config = dict(
    num_hidden_layers=14,
    hidden_size=256,
    num_attention_heads=2,
    num_key_value_heads=2,
    head_dim=128,
    intermediate_size=1024,
    vocab_size=2048,
    hidden_act='gelu',
    norm='layernorm',
    norm_place='pre',
    norm_eps=1e-05,
    positions='rope',
    rope_theta=10000.0,
    rope_fraction=0.25,
    qk_norm=False,
    attn_scale=0.0884,
    bias='all',
    tie_word_embeddings=True,
    parallel_block=True,
    init='uniform',
    init_std_qkv=0.0295,
    init_std_o=0.00558,
    init_std_up=0.0295,
    init_std_down=0.00279,
    optimizer='muon_variant',
    learning_rate=0.00564,
    beta1=0.93,
    weight_decay=0.027,
    lr_head=0.00388,
    max_grad_norm=0.5,
    warmup_steps=200,
    schedule='cos',
    final_lr_fraction=0.03,
    batch_tokens=16384,
    max_seq_len=768,
    doc_mask=True,
    train_tokens=182800000,
    max_steps=11158,
    dataset='wikipedia_en',
)
MLP neurons of a small language model. Each row is named by its layer, matrix (up: input weights) and neuron, and shows model dimensions 128-255. Each number is 500 + 50 x the weight over its row's rms, rounded and kept within 0 to 999. Numbers have three digits each.
A block is one neuron, or neurons of one layer that tend to fire together. After each block is what it responds to, as a language model described it from the Wikipedia text at the highest values.

L2.up92:522562523471488540499477515553433471468502479488521534546533558594451534449486402546459521496459589493578531431559494611516496459423498580411483534442510435505444440507477556497441465465448512474439520550595602435581471461476549484561433434490462523446511610475467448481580442512605443450574514599406498545503443503468506533464435501513428474565476481446514537473583483420416505492497
L2.up107:561536482431517625550499509492552443455488464457503469441536462590520488545475524500464584469497501381337453487583464503463450510440570469508533538470492499502488524509553492566483481489501537498548468475550468479526525512596456519466436498409399535461531550474481537488518494568574469514549431516489466399557534515464476409431432532506499594505522492449465511555506392569490475606430
L2.up213:534559504534471580475438503482493508543523479496481503404523570579482349540518454548455497502553575468478451529546440459513491546494417537430505479542520530417471559486446546401417459540393432474504538547491525549481509515557537569475410494425553448473501442520480479413483453531440456451502577599554547524564505545527542394256492457499483427572514610422519515484510467562559536532456
L2.up485:569477472433457529473435476530493426481495491535561493465525441507416458527464482482438458570437532525542525481500400505471488534458534579491495426466522543568433396531528422542512450493479428448500510519530539573557522519503500560483454569497556505499522470428530487415530393515580587561471559559451452488478566521529515549399481429499486441421584476420529527530549528625489474563540
L2.up536:519544430492483618462544616520516455514537551612478541527583491489543479551503433485597469456409461477501446434543500499504415419477480516529490504559475500521440465510525442431506438525536506513450552516521506471502537503498513499532454549399597558488492583443479481483487528540561520540472412537340496499541487500490410377500502444509431451497488514456497531477462517491505493510415
L2.up819:499459579476529557554482596509467505528458501490557539368506453594510525463519523433418603481501574414412463530565368518429550491494519534533526495447544458558462478452499488476531523505458574535509520555472701451577566462480524530560434509424449501501457466461478547461521507472493463519548557531500518510513457488433506434528420524471471505534452491446514520511533382506441558504476
L2.up835:532534419419529542485481480503491523560618472542560470456512490538456564420541498397432539431497519543562412600486513498562435376492527495498500482460530442526464534409572445440496455490534512477534485454508524518506486425575549544606433495407501535452490519579435477503506505521511543461499538536408456519498514470515557501460551474479559495542489588523554508525561502510523528531496
L2.up971:563458516494499509442448457507548535641435478540521402469549541597485483581441431461430571569472476490523485488506453514434409563536544514491507477565507417482541560597503519493416527503529481468458483449510565553484521455521563589476511486501642591544525535499516512518481444483526453462475574540490530462471503561590501462416476449435615521537458401380503562553542371509509567423540
Description: Wiki heading closers. Closing == / === / ==== markers that end Wikipedia section titles such as History, Production, Career and See also, especially the first heading after the lead, plus some line breaks and table-row separators.

L6.up494:558479577469446496505485522480481471651561528456495562475594466572433503414482464586490464410557463503435588473518483442448547523413510579565505503488330483405446522488506463473485439517527512469548541496548552418517608543394556491479400495504497528504514470561475512465571528490497533425536460553489440490501459506460518483537366519461385456504544464476541526542481549530518555486565
Description: Mid-word subword fragments. Middle pieces of words split into several tokens, such as nd in correspond/respond, mb in Cambridge/incumbent, fer in conference; weaker on 17/18 and heading markup.

L2.up72:519500543520485525569487488474545518463543535425523537328414522521465501530599488558450410463495581438397460460504383482493517509524493547474415533520531575514566526481579524444559469468434522502497478469587590475516446456492520502459489450481438478475464508531516493496541505477457463593502535456540526477449521451506527517503518529440582512491504489493451523489479461466566516527361
L2.up180:536605497558596455448440472483450387445435476467509418542490480542470495402471509484559423577585462456388465467537445489493513558517495512562475408515478531498489503552469566517462540564431458499412462510441450530487453430503529535491473519502457483464456456581385418451497524462505509546480533476532439535560468418506539476513461513496545485509600431516449455546478445432514469426495
L2.up376:496552410606574474458442492496514525537474541479439511543452435477480453562503550512368319515501472536416449493577451470407462485508462539497427479461528533481483476405513519462461539464576433512477580471502576440516538489505489463507423527423476581431467559519474492439418532494478547430534550495494439625567508531537542450527480421566527445463443486597508499520480520477496427432468
L2.up714:449527558572481501526423514449457466441551452428565425465465487539456505499426516428486480495578540474433468506487438454441577565435550537570484530443525411410464501489547445567470506536484502525436522472539457466552495469548501638425562507508410478517479499545513493677518596497535531467473474468580510584511479407518431403442420558431473491471441533534421492457609485488603516540445
L2.up776:439534532569548448426458522387442581473497495526458359550540478629459470436480504532496553568551541442551439464465518506410477538497478516457477481498414473400452463549419520546530493555552341486494522479458503481513568527551528469566490486450439507521516454549446406507499597453565642531460521574549456535455453510521559456492496506420439461473462503444573459436482515565447540596547
L2.up793:597468521505458463472360543446479478468502458495548450478424465511504487564459509487435465604518472590415565445526357494445416526580478517401430481520502446521602482532546414547502477522509373503474516482536559547499496464545477462496432522389510485454562538542446388481531480436476487490467570505583492465533561421507540436478429480532519477447460520435403468570479513464488472524453
L2.up837:480518458518503444517564461516541657520498576388521513488493466420511504522531474475437355432560447475512448544539450451413485449590421538472610550517459549454538392564533501551438498524492511516501489487533478540535502462493530511505501526460457520488449457489534420493477514445514436515464491400483366423555529565511504429471498553458499524446466514533441528479497467521502515474518
L2.up974:506593502502454471463455506532540504474491438511483455507448487483504496466517490426563537545516525502481427495485477449416413480450443501424511509493475460407532472533490480555457444561524390522446539516408469605594612498535541456499445394520514504493553465477480522503403594455595520465520481542459472436525569523415524377521445438540532435472469454520524460489516583455505448568411
Description: Paragraph-ending line breaks. Line break right after a sentence-final period that closes a Wikipedia paragraph, before a new paragraph or section heading; also table-cell pipes ending a row.

L11.up11:468581502522545514510505507553469540557514511482482479506546578479475517515510531504437625450471453529447547560555504504472472432486519436502508484484516480464552542479505596435370447546508573445541453456519451451487472460518545444537394497481400489452479566473469488471434490490466467507565543482529550483518501487511501477585487551631478383529458485593506490507596533505542496444500
L11.up76:501438523549443568562494504511493413534424479543575527595435488468464529459437535503533454510493494474455503605591488490378459528450539535491547461611441548398572498445490439476524498416451489520466492532496462437506489478461523537431536472511456455430523484544502529489519582512503507502537512582472429424495407385493461454442505464561497522485603448518583497484498536442449561483539
L11.up271:528481398514532453490422485524496454461368491539454591506480558574485485497479489536480494502577522490434439560530525639570536512452426515512546467533470583547573518570427461500509395461518510444549586447605488549538497480480489572441534547370549563466573475533471486478435595491560615565549610436549545474499536439523507528525507582488376501507481475538517476455530450502487514516436
L11.up663:534457403506439525499616543579486493529529491519525467477493528572523427463411547476482480456555546456519512438580491480481521543487516483471558440525493534426473497468491476483496478507574547553512508531435524553591508528562505471505461407494428590460549500492425443386517548492531603424491493491559519509400458570364538530457463469514570484478448521522450475565495478506571657484541
L11.up729:513568429447472498584488589484473535463516600507538528536464460607561572342564487569482486512493531442427466515529503472560512499444549539503506467486467462501505499563572552432441541527488543455543522510501448501420430511447495495553434434493482483412548565490560503403539409456486432467587482588515502483424417395485492523483491443513504394482454481529492511510530515540505592507598
L11.up757:477485490559518458561474558484502474530454606508533510404525599517486461470507486538455449420499489484484602515507530548503504462507480482487445446568474392522390492448454534531527587432515508463560476510578535423497527624445458455522474465502525457482521565484492506393526498534502542468606534501492472529457509478534488573422512472473488426503388526529567528489441537479500554559527
L11.up796:491526510512418524529585436501475532432447626536485487511523467538533480528443471567508584481512531475406545492493470430437423516458452530503543483496484491457447531461517542484440433529528457443520469518503448518583452459501533426468550434481658361434524485482491508496476543569594561505427518500561539440507499616545520471499490453555454509523487543604504520480480408560540515529607
L11.up991:552662602638493494595520439433549504419518456501501559467446532479536351469520553520499508474551544379440547444520483467593577471525512491541561510482519498510512572499546571551540444483454512465480496472428537459484481463512487487570508436602489494468510480514618543494523409492524500653426459543500409471507456419482486431509508494517559497512379537573497466528495465492464519445506
Description: Wiki heading/table markup. Closing == or === after section-heading text (History, Singles, Film) and the ---|---| separator rows under markdown table headers.